config.toml
n_layer = 14
d_model = 192
n_head = 6
n_kv_head = 6
head_dim = 32
d_mlp = 960
vocab_size = 2408
activation = "gelu"
norm = "layernorm"
norm_place = "pre"
norm_eps = 1e-06
positions = "alibi"
qk_norm = false
attn_scale = 0.177
bias = "all"
tie_embeddings = true
parallel_block = false
init = "trunc"
init_std_qkv = 0.0431
init_std_o = 0.0536
init_std_up = 0.0617
init_std_down = 0.0617
optimizer = "adam_hyperball"
lr = 0.00581
beta1 = 0.9
weight_decay = 0.0
lr_head = 0.0068
grad_clip = 0.5
warmup_steps = 351
schedule = "wsd"
decay_fraction = 1.0
decay_shape = "linear"
final_lr_fraction = 0.1
batch_tokens = 32768
seq_len = 256
doc_mask = true
z_loss = 1e-05
train_tokens = 125600000
steps = 3834
dataset = "wikipedia_en"
MLP neurons of a small language model. Each row is named by its layer, matrix (up: input weights) and neuron, and shows model dimensions 48-175. Each number is 128 + 24 x the weight over its row's rms, rounded and kept within 0 to 255. Numbers have three digits each.
After each neuron's rows, "fires on" lists the tokens most often at its 100 highest values on Wikipedia text that the model never trained on; "fires in" lists the words (lower case) most often at its 100 highest values on Wikipedia text that the model never trained on.

L2.up642:139081121129128110104122114129121138129157115187142141084136112120136153154092174110141104080139109133069134118057101121111109108122159167146110121119096119149140119161098120138117129127160134149110142133197116098104128125099138112119167134137136119125117148159161108097072072120131146129139123128138150099121149107086128096124137144119135097137136112119118155130138185112115120145174
fires on: " in", "ed", " about", " led", "es"
fires in: "in", "about", "led", "began", "of", "during"

L6.up645:105141106104150117110133130102136126103110110113177162120100161138091111119133156155116150071080152125161101103118144113081096104137100139156132143123119174106099098125149180084159143136100171127131140135139097128094162141132113126114110133147110155122101129166150114088133079137082108153055128081116158120119160122086119108161172114119129140162079149123115104155138111133116110135103
fires on: " is", " was", " also"
fires in: "is", "was", "also"

L4.up520:093162091121101155114119115124132116068152136100124116132126113144118149160128148118120130120089141092144137121160136121127095125137098153156096135139093140101094109122131107150101150136125144145166109132118146166170155107103114119103103127165104143130160093128157123125135091105111115095107147133126129161122140145146124126135149142131109186148171188164097124117075123177155090133111
fires on: " we", " who", " He", " We", " may", "ou"
fires in: "who", "we", "may", "they", "route", "weichel"

L2.up515:141128123125108111164109070100152103147121144138163133121129159117157079088133129097118135101119116141157134131105150134162094121174110133155170108136094096154168090139114114145105103101150154149114142156153135125149141102132082095123153101099151125151163173165114150083167121111163120106128129127129116148141094125118103153130136081120150158163147151140140169119137146102182111165133
fires on: " after", " After", " with", " before", " into", " when"
fires in: "after", "with", "before", "into", "when"

L11.up617:127110102134162149142129146116135119101143121108137093146137124079124137085123133113108141147072158151108103135167131089139130108147114105099071082105159143145090107143124157104110151114132135148135123125151116082117155116082147147087109114128127166176160147094152134106155151126098118115119152149138188132095136127139121122177068074098121142147128091118113112145128120103092078121127
fires on: " and", " or", " of", " the", "s"
fires in: "and", "or", "of", "the"

L9.up461:126084184143114122097135098127171120133128086130140109126103126175168131084166160116157113111138094142173152108148108097143136100175090102139143109131103146150154138117122122143090161165140108128137152134127137128159103136106095103116081155160106113126117162109107120096135095105142139140069060126139153123133135084122115120120107130128119130141182116122109129135087110160088111157155
fires on: " many", " two", "ven", " three", "uch", "h"
fires in: "many", "two", "seven", "some", "three", "much"

L4.up462:150109153095145085125139094127099133084135124103180139171139116136135098161122145176137130104112147128101134137097186137158125097162174146184136092135149122128171130130117136128109119131114145144110155139118129145143121105124075163124123141104096141132100121167109146118136103119095150135089163150115159083152089148139115156152103098126135142132192118142128144171146156167086101113160
fires on: " in", " on", " from", "M", "V"
fires in: "in", "on", "from"

L10.up13:139103116125124111152118091183133105098134135091086131109104161058129090181117093151177084076093126129102121098147156131138150115133136180112164155136109074102113087131113135141121158142118141103114124111134149123108090136134155149141138163088121119103105134129114139082154113126141114095134104107142149089132131116136138089164126094121151129149168122151141144142113119136127106105142
fires on: " and", " to", " by"
fires in: "and", "to", "by"

L11.up523:120130124143155132167168086115174157121177119125130100117160153109095188139122140127113153135125119091118105093136143064123147122180128145120137078110094116109124147134152113098128209086128176154107136077124118121144104144113114138127094148135127133117125179150091130071131101156130138138144093118094165094153141134127169071098106114139125165146137129141128136140142128100123090146088
fires on: " for", " to", "A", " of", " several"
fires in: "for", "to", "of", "a", "several"

L11.up41:145121121152090147172153119122152138122169133123131131147120146163120121105120124133120118127158145150139098083165089124103103118112142115092152123080102127157096082149146143143096131145105147129124166092136062128136148111079099123118125152123136112141157136119108123106131112141121101088122143191136145121156099107137165152129104158149164158139125074102134148110067108146142092132134
fires on: " and", " or", " than", "and"
fires in: "and", "or", "than"

L6.up352:117133163148101099173114112135106122153121131129110092155145136169086109153130088097098140098066113121126155079138151098116170133107095142109139120144151114132182165142099166141150132103128158092128184132145129139111137127143104143128183118131092162118129134121164122117180103150163122092149145146147166118172115116091116129122129126100156143175146100120132135115137137132148112108118
fires on: " to", " with", " against", " and", "ich"
fires in: "to", "with", "against", "and"

L9.up687:137158084131158158134129142149136134143163145165131153171098141103074126157104166129186124149095093122088154121112117073085138084100122121118128148098140123119107124127123109098131124120119125171107126146151112121112121158127165096115178108157099143147131106148116105158125110115098112104104126154143117126167150144101123127139128087125111113145146149146132116128138131109130135116136
fires on: " It", " and", " the", " it", "ist", " which"
fires in: "it", "and", "the", "which"

L6.up592:138126161102137101146120114161078122097147155105132098150118161124091117151122117147164109104148128083119128105124158121144088102138141142147120087142103112172166125156183150091108114140104130143078141152134137133139140107131131107122122130137166122145135105146151150131154110153167102117126124107116137104089148136097141153110124081141149126125130093118105156087117137158097092127149
fires on: " of", " served", " joined", "ered"
fires in: "of", "served", "joined", "entered", "to"

L11.up886:114123108090113131112139115134132132139126136112120149092097112122104127126135178130161125115114132103156159111129109079132149154107139128144130118123059108118152114183155104104126129118095129142111135112108110146173105168132079083079141135120154109126130120119148169052134090124100151157150105152117182130110142119180156132120059133112117159143133161167126122114097145200124101156124
fires on: " they", " we", " who", " she", "ust", " be"
fires in: "they", "we", "who", "she", "must", "be"

L3.up456:123134174115153124103111116111122126168150145120099147121136121106131162140150133151125085143146094156125084141191105103108122139163155155105120142110092124118137116135124157094128097080149142191141091108125105149116120105109123060139137152137125159140135092124104135145151102174102143124136123092140116124108103133138178145166143144132157155127080104117159167148101138131140107130136
fires on: " Gold", " inst", " first", "ail", "th", "st"
fires in: "gold", "first", "railway", "instead", "1st", "railroad"

L4.up817:132135101115151123189138089140111141157149158129107137122118169090089128152127129151089098094104156114143138106161181098130135108133110107088145112119107126123149163096098109132138092093124108138111127115138138110134117153151123122108159094133140098120137125139129132098072119125105171108145168169131154093124080124104119127145130128126121096122091141157095095176073150165115118141108
fires on: " in", " where", "u", "im", " on", " off"
fires in: "in", "where", "on", "off"

L11.up635:122153132093118179140157111145119177134113104144176091120136174153099110143089133139113142169128113099169130124113110112145110161138118117133154090111076148110118133126127130116131153153137087116091103092128142142095110122109108107128166108133146123144135155118088123107108102161107142154136135137122142090148094144135122117152108106094137149118175127119127109123119085114083127154157
fires on: " a", " A"
fires in: "a"

L2.up953:158113123139130137090137129145127098125088161179119139123132097121090129099154134107125114128114117151145143142115132132109098166136132130129113109118153154112131165163077123142090140086089136134132115094148131139128105129131123113088166148129101103091114124145149117128087120155081155100101151131144150116127066142112097098174125104141128104170157118119170111102119099145141128127130
fires on: " by", "l", "g", "ic", "H"
fires in: "by"

L4.up853:129137113154131096143124156160128138090125130140131085150109121106122069131116124094109128105148129150147154100086126152176084129159103130117132089130130126129158144143122100159114090120096156125133130155147098106148127123074113118177126126136133137117180141131131142098131081148150122144093128119115164144137134121146130101178147110152124122146110119125133160133087158159092084126153
fires on: " in", "ol", " of", "u", " infl", "in"
fires in: "in", "of", "influence", "influenced"

L4.up579:135110124150175127153141105102117095142136158111163172122077109087090093155158124104156114117140130100129129132137097109113145102181115105141112120114092164138170139089117111113127137128135108102066152140114119121137090092134094097135083097108115143162134155111156089106116094133089136129143125118148118158115140108102127126170131115179130173159113133138135089179121142128101148163115
fires on: " had", " was", "ed", "ing", "pt"
fires in: "had", "was"

L3.up269:176136079122140115154123103133139078112125114132100104130125098123118121131130129143150171110103175150131172134173144117155124128126103131131128156100123160093156165143171155133106115097116132161141151123172151139145142093089127095084158145108110116147120110147164098134135108111126103127092114136104195129101127115172167153154104086143136131158167141119159111128135165121158101112093
fires on: " they", " who", "ly", " They", " he", " we"
fires in: "they", "who", "he"

L6.up510:116133155139144146116149108139135138125101103142132166141086124149098168118068108096135109107131140110132116126131132122128160098165127153133156140121135084134171166149111152158117111147104126133148156149117080146155133146123096099159121109090152120170143149123144130130148149115096131120109138084174145160155117151100140174132116119145166142127140168121138160078099142134141133134173
fires on: " a", " an", "un", " received"
fires in: "a", "an", "received"

L2.up739:174110171098192085141159127121104135135112110121146168143133110119124107146167160109124098133121120090133123103129163119119089136162133107133115153147114105138109146118087122105071123138157121124128105126122133122119151138118125091149154077110124133147154090159098143117148133164092102126123154133163116131112133138113125171165116104150118121131162085141167135122120127116138155106119
fires on: " the"
fires in: "the"

L6.up950:129178068069173059115133135115133099100120122176154146120107148157123094122134122137104104099121161115140121123135155103093103092096128136144136132124124119122087144096140138150098141111139104085114125104186116099091137130136133113113147117131157121145135158128131104104123155116085174142117094107141139123121160141147170078130129089109118133150118136115136112077121156123089160112152
fires on: " a", " w"
fires in: "a"

L10.up330:142171110117148159112116131087156133131121083145161142125113121123125107129118140076104142120122141153097144083133110141134111081105148115150095101149088104149154119126120132114122113121124100122120172115073193088126139118150114109150133112147138125133194128147106139084146124143125166104148145117121194153116139161114128143166153113126118138160094152126117108065095153117111113106143
fires on: " an", " M", " An", "n"
fires in: "an"

L3.up665:124121111077121091140117137126155160127125116132122142103096119130176130157113141128157096095123135161122129143114181129155091132162148131135138086142087089154157134129089109123129123115122115126129141178182125146132108098119089098113128149118151115158100120104176133095077114147136168133162101180108120099142136135106123107137153090122112110140104091159158152103088156164105125145161
fires on: " into", " made", " as", "ome", " became", " with"
fires in: "into", "made", "as", "become", "became", "with"

L2.up650:110088140112138092165145153125115131127131148130158147123126190114159139101113134100161145104101134134125108114147116170130105106115140109123120121133130129159137098158075160145104097164142142106104125112176141097170138084132098099141136141068123149130140115142094156144117118133151158114170129156138111160083098099084147151141114108105150117163113100109141142116096128101109140139146
fires on: " with", " p", "ith", " American", " cl"
fires in: "with", "without", "american"

L2.up196:153093123111139142142138098105121121119174144165128133126140131132134127108119176151122157104097174106130164171114129126109115131122117128093107104134098117119132150092158102137091160111130198114134138110122178110120133120105113135102123143102058133125105177115180090094163137158147131139140108146119153126122087162120109116171070111142171131101134119163117096089153075133100117123178
fires on: " by", "ing", "ience", "ed"
fires in: "by", "science"

L4.up623:131158091129141107160088143101116080159138133118129115090127132099075190156135143143140139106084088145100125130124111109158138072155133120114110134110095140125170103091137137108131168100147162175098091140138139092084119145133158108135184155120120151170164115153105120116141118133133122145159135129127099149104114165141126155145106108159143126158163135099134142094129124134095118116144
fires on: " its", " the", "200", " which"
fires in: "its", "the", "200", "which"

L4.up919:165139135104171108123149104133194114132157127105081150154097125153132136142121152097139110114144121113090106144130115122095145137156163160162151129100079134086095132138136150110145128110108146115089156159162124118102151144089155128129132094138179162174145141131086166150122090103119126134158145116158129142155132138101114140164128099124130113139121189121147140142149141159130126109184
fires on: " received", " took", " began", " held", " was", "ered"
fires in: "received", "took", "began", "held", "was", "entered"

L10.up34:126088166096137133110121115164126109127162093119135145162147133131132069156137143142134138073125115119095149131120114111107155081173136129105139096131134141120135103120078116131111129097162126122066156162124086152158109130129110111140123149142134144167123126128131095108155144119097138159134133119110174102138170160131124147115112092143134105147126134114136144110109126121088121177129
fires on: " had", " have", " has"
fires in: "had", "have", "has"

L10.up402:143138131149153152100135172084094146163142118110098134101105094138125154129088132100094102116159109145083141109113171151142124082094126149059141131118112141143159137133132135115134136144095132130081097106147129104163135142145128134139138155147114139113144163111124171111159096134093135097113115163094098142137097184113122120130120093115165150145099085161138150128144142128144100098138
fires on: " In", " and", "on", " em", " an", "In"
fires in: "in", "and", "an"

L3.up139:176097148121158144136109096103170111155124106158114145113112159109062115132118144110114109144132114108111132100115133140133095082144124088108117115090119117133103140144114099105086139152137126123117130187114125125119134120118123056141154112114111130119163168163122113083141166144123127165138143144139133145154159126109120156137121095141140153161150136156158148128120125094127128093153
fires on: " her", " Her", " an", " The", " a"
fires in: "her", "an", "the", "a"

L10.up945:144120156095113139133102147093115108131148127135108163100144119186117143107098121148173103161113121121082135108113154129112085110172087113119109096098084173107137111159118113136111110085156133148156148131133152126132103109120160112137131172118136146165163113131118160090112125094114157140090112094113138140121153141152095110119104128150127120100146146126145100178115122144070111105160
fires on: " In", "er", " in", " inc", "ack"
fires in: "in", "incumbent", "background", "region", "territory", "incident"

L3.up334:142085132121149143183110113155174139135127107109093117144110097113121162140097174131127088081151163155124158114131170120131153141170095103132089116116139107135131126109147126114120143132108112133108143095200128144109138123157138125117129143064153159086154160128144112116152104145126138089140112118134147091145105112126090139093095078156117141153143153133125121127124154128133117109109
fires on: " to", " and", " g", " G"
fires in: "to", "and"

L11.up957:126151135100152100136172123160127153111177100152129137116127175136140148091095078131131133136140100102160084119132139149123115140090104130137118150106123111117095134122136111133121139189127111147081103159142116121120070101130100092124097173135154133124135127115171125097129149154084160172120111098139144123115146132120125110114100163102163145145157123146119158128142096114091128165129
fires on: " a", " A", "ten", "en", "on"
fires in: "a"

L2.up6:137179120086162113095069145112094100117108123130114149141147143151125104127126103146145137155146130137123106142097109114118099150142137128093121068119124109084139140143107148143125135137122105150115149131130110152085122101140100155144129116148117161154132119110117147095087093127139137119174159132136091082121134124096136124179113140167145127162150075152106098142134117123105127127131
fires on: " a", "l"
fires in: "a", "unlikely"

L2.up13:112114119086161068099136107112173102116099121136138132128103091121108090135146156126133134096138129108117116133126122095083121070197115137150071120124115135118081121153127118120116130119132170166110134113164122116095159119154094122114109125117145133113126120130122142122142089106109091108124137149158141122131125144135120108160114108100189129178117146161170146145131181161149136145117
fires on: " may", " who", " was", " could", " would", " were"
fires in: "may", "who", "was", "could", "would", "were"

L4.up843:126150121108161126130112102127078088158116171154137155113117120112133101149101170170156123106107176151118147096139156136131108099092170178136108127137125134116161160133134121081123083118091139123124162155176133080144143162127128129140095112151157143137135085135130185088135092109130135173096151137102151092109091128144138111142137106128133138131122094129111148135119143160120126163108
fires on: " in", " of", " from", "out", "é"
fires in: "in", "of", "from", "throughout", "josé"

L2.up875:079117135144130093146166106076143121121166119132193163124155142133175112140116140161130119106113158137076126076113109137118141140104115093124141108149128110172165132162095124087130162122112096142102125131155123085115138129124119113147145135146183128161140176114138202138120103077086139128137119128119163125105141150133072117147125145146109137139143141135093128120119138114099081113143
fires on: " in", " took", "8", "ree", "200"
fires in: "in", "took"

L3.up151:137117158108153161110118094171105118134135143133139166149152115121110146145131156098104124118085147185152148140125175135115107062153138167146119122164085131151144156166110131159136111120113163145114159129117105088137126149099150149105126114116133121159125101126174108118126095111137098158111144139124100122094152129103159099150130120129137121138145120082152104132081129108118169117168
fires on: " of", " from", " about", "ed", " sold"
fires in: "of", "from", "about"

L6.up375:113112115143131137127165114074106140094123139157108115151112131105128124155112148166092100124144167108106110160158160119152148094153095116097132093150134073124139102150105167130109124144127100137129159134179119103154137149126134099170142183102135186156134143157125110113122111151126110088121097142131117106149111119136149148137076120127112156117085128160154087137097107117131074115139
fires on: " and", " have", " or", "it", "v", " had"
fires in: "and", "have", "or", "michigan", "had"

L11.up135:098148096097091116145154113132154121116109125078128169092103133095128078112105152142130142096109134121115084094127107151127156113130125110111132152096141128168149102144135128098090134110118119122128106096152130129168160166136139113169163187140148098086120121143090105104106106119075112136110112089141141107110149133108124067094119123074121139131139146128102151104123129115114072166139
fires on: " and", " is", " more", " larg", " are", "ess"
fires in: "and", "is", "more", "are", "less", "low"

L6.up770:150083150138093138103115126153138109100129173121142160170093143130120114125117137113154108098095144133143100133119176146154124110150110152123144117139098103144123109130130100153130134155155143129114118162115078143114099146147145169126138144078176103127148110124118125080127119140109115091161147111128147131145114102163140139170135089144105145134136144146151104071093166145096101067144
fires on: " with", " of", " by", "out", " during"
fires in: "with", "of", "by", "without", "during"

L6.up912:152135119121153101115121071145129057126147125111126146144110187071135104146167137144135111125140138167114114129108186096128101076151158123155090098165138107154098128148109149111086149137101164110096094134094121091113129102131078150141108152105114124126131138134107114140140165112117130139105098114137173073141124122103137162160152111150124144145103111126085111141151093108114130146169
fires on: " by", " of", "V", " in", "m", " st"
fires in: "by", "of", "in"

L6.up666:120146122132147135111134115137110100150149092120146128151079151150106104126110166115131111116140109158077116125130164097156158120154119149071117161112150109146108127095090165113171134169156116144155125143087128071147180091156120098123127124143116137160140126142114093107142075130132159141142137086117150145125159156123130178122120131152098117115152141118128082134110136099131134149138
fires on: " the", " original", " former", ".S", " professional"
fires in: "the", "original", "former", "s", "professional"

L3.up68:114137106098109099148098102171171138115119134118121145127077142156118115161122114134115136146107149159142128121144156141141148128122161195138130126176096089102162128117097146155129110131097140112120149165110122125130120108141090119133147120111115137114120161103144130095131098133158099100106153162073148132108101115094111126132103124098126113141115128143180147128154150128091110130146
fires on: " with"
fires in: "with", "without"

L6.up161:159108132141081072116140135095145094136157078108116152112131113147126098104088105125109095095094126160053111153159120080146141101162132068051117150144122137108124146134118126129139141169162146155121163134128105127169149115107154093159091157145159133147115128127113156112130126150131111146135147112131128161148155152123137144151131125138091138180116103118130108107070087141118122134137
fires on: " his", " several", "ew", " three", "'s", "ven"
fires in: "his", "several", "s", "few", "three", "seven"

L4.up289:107119161111169134142134146163117062128113085163077170134148115138102159145095159133102082147103172142124174112131131133146141113151158128095129121085101087104150125104125129150160128164108108172143180119115100106106167092102153104151130133151130151131148152129130122059093089136125132132098140123135130137133130116135166126120102103102112122131093138125118113131100091108105111096102
fires on: " an", "ro", " Pl", "aint", " Co", "ri"
fires in: "an", "saint", "croatia"

L10.up881:139130153143135110126128165141125103071153127099147152138105145128113125141150097141124151099102143125125105104145113142086103093112094146139110105166067077111161114121103152112088149144120085167104134160127108130081100109070149120073165115097134152124134159140109131109163148119112118131136101162175137130160098126153118139161148089133119145147175087131154120108136111147129125147130
fires on: " of", " with", "on", "an", "a"
fires in: "of", "with", "honors", "companies"

L9.up440:136109148118121132129098083095118147144160115107151113124144121122127143104142129118139114110129138132138111072145160095092114127068131142160134132150119150100127133170103163095130133115076119129125133146102110141157096113119139108124098109151137110092159138140157121119175113127121088134097138088124109114177102141152142123099147084169109107154143131149112148114092126151120069101132
fires on: " of", " on", " to", "on"
fires in: "of", "on", "to"

L9.up770:145111076112142120169113122142157180082150110124132101126144139139141111121101146091111118082132141107158152102129091153126145102142138118114128102115134122152180114168143101153154157134128140136108126070142115109172142148134104082071118116126126146125148105124112120104126113171088128104099091155138141163122110142124134114160112075135107190121111163136120137094108072137109107095150
fires on: " and", " or", " of", " You", " is"
fires in: "and", "or", "of", "is", "you"

L4.up655:089120091091148128128093110140157125097189104111114156115110132118158122147124151115126165065134157080068105123127155139092109082113130138125103086127118098123169188128078134125135100145159150141109124181140124104125126129109106095125116120141142118170138125109156089118117082108109135148163142122157116126149149139162167147150111115118139157110138118154118152139105121185122135130151
fires on: " made", " received", " had", " has", "ave", " held"
fires in: "made", "received", "had", "has", "gave", "held"

L6.up939:099144119105147118120139121170132155151140130130089089137091144118108148094133158151113104079146153124114141164154155133130147078104148092118169112125115131147121121150133117124104119149093125124112136120119149153140130124155065135149131138180086137158151114123152079099148092068096141085098140154141160089185079107137088130132113108151165138133124142151169105167113119158128110115150
fires on: " April", " December", " March", " October", "ide", " February"
fires in: "april", "december", "march", "october", "february", "november"

L11.up797:085123133120171139098124168112147125130115113135095140103069126131033170117118138122134112158122180133073138144103122122137120147143132100150145108131102133154101136118100152113149150168126132118096151097171138115114150110099125156101116150118131130115167148098129132102113137179114118060119093111159116127142162145122118138163164127117114155160154117162135112094129144136124123098124
fires on: " an"
fires in: "an"

L6.up206:118103171148138141149122076128113089142127115110121068128121161125113087105121147141133108103135133144079088105140136131174085112182143101108096143123107106118185139114135114165130138174125163150111108125110134146164169121087067077175107139155134114125124085128144128131157126082090137123112101121112161110155111103180147098147120098143116129135124147119135117133131128137100107135139
fires on: " one", " a", " two", " three", " no"
fires in: "one", "a", "two", "three", "no"

L2.up400:144123166116126115154125099143093093126116143145142132119128151165189151129109151111105099100113078167132105086101138130122089137143089099159113125105113131163095097160115122137085108170155158119147168134102080100154148128106156112121103093114137108114167159128139172069094073115097135180136128119125117129153117097166131133130135127136134119167087109107144137115115142129134117114116
fires on: " of", "In", " during", " def", " in"
fires in: "of", "in", "during"

L4.up928:126122105133138092123127129114113155157188144080124130113095107142152140157086173174128112126112133155107130149101160080185154131139114132116104139123134156092167175127100163132133133116156082115101108125134126072130106097116106107082151149102127134148148104144119132141143133077131065107122144112167123101088109131123099122135124132163148160120108189137103129118135143133176117150136
fires on: " was", " were", " being"
fires in: "was", "were", "being"

L4.up746:119146104106153129139121119143130106131100164127142106125136113154096158092121135181140155132127178108152124165078118125112093088093104120109142156165088103104162162145121173100126109112094121112132093119145136087093130123126105136154120115102119111151103097119131139092130119154126085133114115151114090135123148122085106142162119123148085179157123211127135129087108143135145108112119
fires on: " was", " be", " been", " often", "ely", " also"
fires in: "was", "been", "often", "be", "unlikely", "also"

L4.up23:142124120109161130128154181143138082142150127107169147125082149146096116143132144136122113104139135150135118102138115094161106142141128108072123111129103114118143106103129115098138086137168063124143115145142185118125164133137104105127156122130133182171206140134107130094099140095123152122155141131093124140137119170137139144179130113170089161119099149077115107124106180146135141124109
fires on: " the", " not", " was", " been", " had", " were"
fires in: "the", "not", "was", "been", "had", "were"

L6.up691:087117140135096102146139120106125102102167162127126142115113142160142160147108151120129122129142144144141117109119157104173069097152145136122135116089117143131167151166143135129139135109154176170105096112107147084130144147104096121092112125121111106160143076195158101150119102134119088109124123149122123163158145178133096134160111076160126147153135111121122103088127085152123102157114
fires on: " who", " was", " rec"
fires in: "who", "was"

L6.up818:136157092118143098202094120151165120144096126123151090129137136142083152152122149087101124095134144114112157112120130125099136125157087101143131132128106133147157150106123150170096161121108131149110113095174119124132148169103121083118148125109115144139122110168119102083145090159084136069158098104128126121120177124133128131146117108128120122153153162152161144087122129099091133152104
fires on: " which", " has", " who", " have", " that", " and"
fires in: "which", "has", "who", "have", "that", "and"

L2.up538:099109145118177119119117078116143118145169099117109181104093126150131142150139137141112091167123136110134107135116115122154114144118100172123101151119114113138125097165089146085170120110127094152148131132111148100136133109160088113101139111108116170127124109096106132131103134087154095119098107138117088114113094131132124140182134098136141094150127158129090113086095163100134133120146
fires on: " in", " Gold", "inal", " first", " Championships", " medal"
fires in: "in", "gold", "first", "championships", "medal", "final"

L2.up734:081110137165144119094134127119137138129168128107109148134103164155117125118102191152172175144107139127141127114122126112132113119142157154127111121108084114121115122159074141100129107122165115174145097107107128123186074144125163096116160110135114134162129136135128135075126104142133095142108122147112128136116120118083087137188133135143162120139083167126104155157139145101139125155129
fires on: " was", " due"
fires in: "was", "due"